config = dict(
    n_layer=14,
    d_model=256,
    n_head=8,
    n_kv_head=8,
    head_dim=64,
    d_mlp=1024,
    vocab_size=616,
    activation='gelu',
    norm='layernorm',
    norm_place='pre',
    norm_eps=1e-05,
    positions='rope',
    rope_base=10000.0,
    rope_fraction=0.25,
    qk_norm=False,
    attn_scale=0.125,
    bias='all',
    tie_embeddings=False,
    parallel_block=True,
    init='uniform',
    init_std_qkv=0.0364,
    init_std_o=0.0452,
    init_std_up=0.0521,
    init_std_down=0.0521,
    optimizer='muon_variant',
    lr=0.00661,
    beta1=0.95,
    weight_decay=0.0,
    lr_head=0.00773,
    grad_clip=2.0,
    warmup_steps=200,
    schedule='wsd',
    decay_fraction=1.0,
    decay_shape='cos',
    final_lr_fraction=0.05,
    batch_tokens=[65536, 131072, 262144],
    seq_len=512,
    doc_mask=True,
    train_tokens=813300000,
    steps=6175,
    dataset='wikipedia_en',
)
MLP neurons of a small language model. Each row is named by its layer, matrix (down: output weights) and neuron, and shows model dimensions 80-175. Each number is 128 + 24 x the weight over its row's rms, rounded and kept within 0 to 255. Numbers have three digits each.
After each neuron's rows, "fires before" lists the tokens most often just after its 100 highest values on Wikipedia text that the model never trained on. A number after a token or word is its count.

L3.down92:151102150095102100152156149091099154092169127153118114124167128068133126172143119151143132145109080112090152125172087131117120130127068110119118119114092176093129126105116138146095108112166094127115108121122102138168135156130124120150108170099143142112142147146092082140113138137149117148
fires before: "ec" 21, ", " 12, "y " 10, "y" 6, "d" 5, "." 5

L3.down105:093120114095126128130092129151149126128140140142134131130103109137163178159137104141120152116156076155140125147094128130147119140161160131168147093147105165096104148128108146141168150132104129137085123123145135126127089116106119148160152141183114158114126093108137067114178119123060123117
fires before: "s " 21, ", " 13, "\n" 9, ". " 7, "." 6, "\n\n" 6

L6.down726:127079125151087131176142110109125136132149093116111129155092123115132151189140084118137133091097127151104167145119111144104138128138135124130141160179129113144137159088088107129151127117127184117131088158130120117099157155161131111087164133070110134109158145111122118078131134114135165139
fires before: "\n" 49, "\n\n" 44

L9.down446:086147122136135125093133161160171123137125120150084102110147118103105095108112120157117051133104080116150100150127134148125150153151113140166152177109162146175121113133150119152096102119102143095119123088105127124129158146076121152112148122171135103092123112156140185145075111146154109156
fires before: ", " 21, "ly " 13, ": " 8, "h " 6, ". " 6, "." 6

L3.down400:096120166108147162101116113099168104155094122130125176099162152132102110141128132089138135090127126114155094157088087105133110139127094135147149053148159161145150118114096138173108110141108114133093153118102139145115125178098123174113112143114114098135137124153073098083146182133123132111
fires before: "d " 29, "c" 19, "d" 11, ", " 5, "s " 4

L3.down201:118140118100125184103119146159143150144104132170076108109158075100151117141139121094113171118131114142130152121144135121095096163135148138102157139080111133163129140090147149148133074127109113161140110152136082227123117145137146175100129144109096098132143154095104107079102134161160112107
fires before: "| " 41, ", " 9, "|" 8, "s " 4, ". " 4, "ent " 4

L8.down603:125160129137145129153136140098111109139140064138124153146141110082134242134142108126148124122124103126110108129145111112111160158114109105126095172167136124061127145137132131133121145150105124146158127099098088128129120131133124075149157090128095123143132121088173125108154132095120115125
fires before: "s " 74, " " 10, "th " 6, "ul" 4

L8.down46:139099079084125107138169121118136119097165114113094097147139123111135130135157137117142124102134136171123122111144138146112124110122150124110120124139120133088121138103117131125097104154132148185150110122128144128157121106086157124107137104110162114131147102111094112183122184106110099099
fires before: "er" 11, "ur" 11, "r" 9, "for" 7, "u" 7, "er " 6

L10.down1000:144087119099127100113124165123120119109104121086123134090140138128110255088134114120145125176159163161107125141157131159115074144127077146161111146121132111162163166101159149154080151144131161098116113138121122095134090121135137129120083143118123143102117136137164143162108152168129106128
fires before: ", " 20, ": " 14, ". " 13, "\n" 12, "==" 7

L7.down183:137192184148100135158143166131126111146157129127128090140095135116141197092115133106097145100087130143135124126145136156114110128153150122121122161175106109119155134157107110183093143107147112164178138089146116106122145110101114113135124113132104137148118143156117146155096110095096139135
fires before: "e " 19, " " 15, "er" 13, "th " 8, "t " 8, "-" 7

L3.down1002:168126143150100170167153109133136167179120140118151122123121130126113132120148117103141079169146103122127139145133132059109098112122136102122140191096141109168066128143132140110095154089084141109114137139092120108127108076103125088108124152134125122117098119130113166136149114141147156137
fires before: "ot" 25, "k " 16, "x" 6, "ti" 4

L7.down151:101106090168092120113120114133110137109109098185123122140148120148140255151100128167134135127149111094163135146087119105162134116131115153127172099132138125095139134103095125122124142130116138136089116161133127128084084145106103058125100112104131102126092146136152120102140140122128153126
fires before: "==" 27, "| " 23, "===" 9, "The " 7, "= " 4, "S" 4

L2.down124:153124132166146156134130104148146112147122101138141137141135071138128214109096145126127113155125090142089096157123139093136080162104097136182115161138147134134149138147154134150121125083119134095137142130098131140110090092131145099157131135116102071113164144093107103103119075129116106124
fires before: "s " 33, ", " 8, "in " 7, "to " 6, ". " 5, " " 4

L3.down238:111167120153102125091136102155140098128163106120111128091142125170137099133089146106151122126133167097143132144135168076076185146128113116133098135114144167116141101132110083117170113114153110167130119114118166130112133135086112163142141158085174135163093136155118109098082161151171135123
fires before: "en " 11, "y " 10, "u" 9, " " 8, "s " 6, ". " 6

L3.down301:106115115123117134149124087148155168070117154133147136115141092157132116124159133115123121104107111128097136197140149136107079129146141163146108125154137108110135112151108100144128126141142131144144136148105131116132123130111154158153093111108137122114145134134159144157108136108095131109
fires before: "m" 15, "ter" 11, "m " 11, "t" 10, "im" 5

L9.down903:102133149128124161129118090127163131142146140155134128127146147135155180142165126114123137120128136086132126153161094149119189132177110136126121125143156121120157112089133138174133127126104128132115139126127151126135121105143159141150118118150119144144140117087137159146138125148117084122
fires before: "ed " 32, "s " 12, "ing " 7, "t " 5, "es " 4

L6.down524:130125129127106133121121127142137126160144111151083102145114142113133160111079123095123117107133129117095113115121145134117136147144140139115093118201147144097128153111151134150154137131115128112160116120130113135116113149102155160190120124134040112167128139143135139109146145131112115183
fires before: ", " 33, ". " 20, "." 5, "s" 4

L3.down530:139133161127124106162133145087118102161132123183111135116111127158114134125080129119143141140154113115104101144165143126123138142155131136105167150143131124092103101117106142127124131154138162141140113110149120155123104132169128109182145098129099142074116144079147134101163138154152119110
fires before: "S" 17, "es " 13, ". " 9, " " 9, "es" 8

L10.down342:102149128108117095077133110098123133076149127131171152141139103094091211147089142129140134132115129136146096127127139109119128148146135122158118134129125168114130142133146141140105117112128179152180148104121123136138127142154083104108169090162117110097140163123116123134117076104101105134
fires before: "ed " 24, "s " 7, "ment " 6, "ing " 6, "em" 5, "er " 5

L3.down132:159162091161124161131098100152123141144159123138112089158121097137157149151133129104104149095111107116132114127125146133148115168190122126160070123121156141096106163099132183157074124115158120132154130130156117122150098177117118108115130153153097104095164088093152152090090104162146179123
fires before: "en " 25, "h " 24, "a " 8, "h" 5, "ed " 4, "en" 4

L3.down525:114106144127096091130130081125160154117130123116169149110130113135147086142169114127124128104147145141115115139109134107124124096143137125149158154140126185108123152137164107152149183144150148128091149124098124150068134110100149120110130125102170079115177082144095151152129111130177103178
fires before: "as" 26, "n" 11, "s " 10, "An" 10, "t " 5, "s" 5

L2.down202:140113085102110141127135138135122144145102107132113105126116131131108255115142121126135112106130133134137139120135123114130139136114125137107131171143074140149128172121089083130150127105155120111124139149108140137099111125146148092142111129121073087134103133143122157145165163110150103114
fires before: "\n\n" 34, " " 12, "==" 8, "T" 5, "C" 5

L7.down573:116123141109167170107159133143139126112148134108118101128154156081140190152136126106155114143090090107138128128124127113075123154163110146181104107142155200113143186169130146115153137102123123121157115129145119103149137132158102098111129131135111122085149125112155138117140084131170143147
fires before: "h " 29, "ing " 10, "ed " 9, "er " 8, "h" 6, "s " 5

L2.down251:140136100085119112095105146116179134111111136145099113110166073132113131114171149149161144140168175144138135129080159147119110171130123138115117112133096103103150167110136128148135137132157114104114123119141152113127130122125120076132167139135110090104157157079129134138112152115106182131
fires before: "s " 35, " " 18, ", " 13, "\n" 10

L8.down315:125138112143117153132120146159131126149152091149155117101154160134094255157105120116122136131132116143109157157117150122161100112123101108142172068157099119115104125106141133131117142103151134116093161150098127113108161129138141126115131111110119126139125134135132147119142166131100119139
fires before: "==" 34, "In " 10, "The " 9, "===" 7

L9.down235:120163103118105164113121112143154109181145128131154099058146141156150167094182169123088098107120120112099132166120165132161113157153143151158105147096146127102165110151112134113136124117121116134173111128126118157115163092150105137124118145163125161158071155131139153108128080149111115134
fires before: "ing " 25, "ed " 23, "e " 18, "ent " 13, "es " 4, "an" 4

L9.down29:092128129101141129145145150117121132168137118161099160132156142118110103184143129099158121144150099086088128099102114150135109130132122164078128100126135147124122134118116158147129171126112134136104146135139097151111143100135150144190173130125135148132123156107140104110116146149086138169
fires before: ", " 18, ". " 11, "==" 10, "es " 7, "el" 5, "y " 4

L6.down522:133100142104117090131077087116137153135115094123102108097116147094104132134103119105118137118122140165082145130160134111134142164094128126134134159155095156131145153130124115129085166106163130093109150106113148157145149122126069142141151124165132140109152119125097146116173108106102148166
fires before: "| " 34, "r" 20, "7" 4, "19" 4

L9.down342:128142158159122181130142149118160108091158131121102163129144116125156117105126157115153134170115101101114164143111117131156126113137166143115145157113171135110155097138129116101155132120127108097138121120156167146124105129127125102139161174124096183134116124140140146142159070077103110133
fires before: "t " 22, "t" 21, "ts " 17, "y " 5, "ted " 4, "ed " 4

L3.down514:119144076111158116155142135129121078152133084137089124133098126125141175089106109176152156131130131125102123157163148160109136148109075143071143131126109130123140164139097144098143123126153141137130122149088107152138125170119109160111170107117101107092162100138123121117154116070163169169
fires before: " " 25, "ul" 20, "er" 7, "e " 4, "ed " 4

L10.down861:158135103096143125153106109118176138147113116128173094106129123170121212123130120135119165155138132123129133111098148185144083122113097101132130143171113145115092147080152130088146166129118138101155115136145118146119121125169087149110116153158172130120163143113131131130105148109149107101
fires before: "ed " 44, "ing " 9, "ord" 7, "e " 4

L6.down937:092163155120074098124149150165126132055117090135135118159137137130124173147140111106144122139090125117098118110157101167146120150141113100131097128063132142126065158160126129153149157088154123123155182141133108139110121112160157108122149121117150102110157119111137144091136099136140143165
fires before: "an" 17, ", " 11, "i" 9, "an " 7, "==" 5, "al " 5

L8.down632:104176121092145151176108144154162093109124200150132093113125150090101255136114050125131157157142122145135168164132140142106160119104110109151134138147128134121111161158100142117149102120113121103165144115133126133100103109123132073136111126114150109139166129121111112081159140125123147107
fires before: "==" 28, "The " 14, "In " 13, "S" 6, "He " 5, "T" 4

L8.down225:105132123154144131165073112118196126137087100139135139150168109103112158123138091134157127115073105081091172158122120143124111082143104136156171139133123108120108122109138127095129102144095125165101143133111116116147126112118109104110179108118108196112099140125105163152123147083079130136
fires before: "to " 65, "ed " 4

L2.down525:114109138124123171126125115136166103147165089144163132122173160086111105146124099144142128132140109096140132188117129153093174150124149151147136119101094120136133116140133138090139065110171138103166102117151127170094110125131086103125128187132118112112139143124139109148130098115131112166
fires before: "s " 15, "s" 11, "ed " 8, "er " 7, "m" 6, "er" 6

L6.down810:150072121111130138142113108132162115118148115117120100102145146116117201121090165148167140106096142126102148139129121175121107150137119148064113144146105128099120134121156169117095068140110161138151125123152116136152107152136115144079118147064121144123113127121123167142137147127157087117
fires before: "ing " 17, "s " 17, "ed " 11, "t " 7, "s" 6, ", " 5

L3.down32:104125149117124111164128112163131124153092121092136116167065100108117122175104133120100180162103102111164123115145178119147114125126142119112138150148141123139142146112112132167160122134128107153148169115150113117104148149141159108117093122127115117157094135099114127129118127152126181169
fires before: "e " 22, "h" 13, "t " 10, "t" 9, "ro" 7, "k" 4

L8.down29:138120116118127115173159117152119136092114131174115112103079142080119117157142120158144068131103134138152124118144135159117109172140121135098128154103148118151126142154155137138158098094071111114075123119130122117127166120094140098164173113074150135170149089148164169121138148121108089119
fires before: ", " 18, "t" 16, ". " 6, ": " 5, "l" 5

L6.down1:110149131133126119116098099106172114153089120103140139130128123120142156109176149118132115122125151172090131132122126146127139074112121141109093138121156113150156158098145154168106142125106113141102111132104115129178120134143127073207145136118122144132120112111136174116136138096113143144
fires before: "in " 14, "to " 11, "by " 8, "the " 7, "z" 7, "le " 4

L10.down603:095091107135119101123115131124088180105111118140124176046112095131184099143127125162139165139165145113153112102081127147098153132152112179127115145138161126161119143162148070139139159150135107159146143115078104133151156100102091090130136158112153149085178175154124115119139146092124110148
fires before: "ed " 35, "s " 8, " " 7, "p" 6, "s" 4, "k" 4

L3.down503:139148090087124117138155121135125142089149142148130164101121166174077191152125126149122118089104140077116108143133118149151145135153141104124095139124138174162114119158136103145141102123104158142101148117102192122080129141109103181129086128112146104148132108119111123138130146131148109161
fires before: "s " 16, "am" 13, "is " 8, "\n" 8, "es " 7, "y " 7

L7.down527:097098149097095146126109163128086131123152083136122080109131093118145162143132132086109155117109158145096167163122117131154087119128111135127087146135135106152138115134106126091145105122163122102126116111147099117165157112176151109117129118122155140150142148088194093087156167108143121125
fires before: ", " 32, ". " 21, "n " 6, "==" 4, "." 4, "\n" 4

L3.down480:131123162094131149134108109107132118132109116150149144101124163121105122115134152106144139118139157120128111148132111122115187160144087149145138157108086125134178131153112137129128098111162143108119111138119142154109151136114145125139151134122122118131164120074112145176166160088167152138
fires before: "\n" 37, "\n\n" 23, " " 7, "==" 6

L6.down92:120161140133144127140106110125136092125169100147129105160075128145127190143100142096142141156109141077103129135104143118115150174110097135165134128131159128121140131119098138166141126169073131153128157080144116124143111115116105130111130128143170115111126093127102128118152117151120164116
fires before: "g" 15, "d" 13, "p" 8, "s" 8, "t" 6, "t " 5

L7.down261:118136154125142096120094162139146131144130077122145099075103158154105230143124130172103133130145104106101133104156104113178159147134119123131131141112166132119085141118137157111093120123137133123148117114129134132172111124129146130105136187132120131138146157183137141125172131119151079099
fires before: "ed " 40, "ment " 7, "ing " 6, "an" 6, "i" 4

L3.down579:125111136075137141147145120120150138108099111139126123143143111088133144091172092145111128122133100111114085156130112145124103139080157149180172117171065087111083143165161129102153143133130091127146125159140095098111166146118105148158173143134111138092116149163174121148128114100131136121
fires before: "n" 20, "en" 16, " " 8, "ed " 6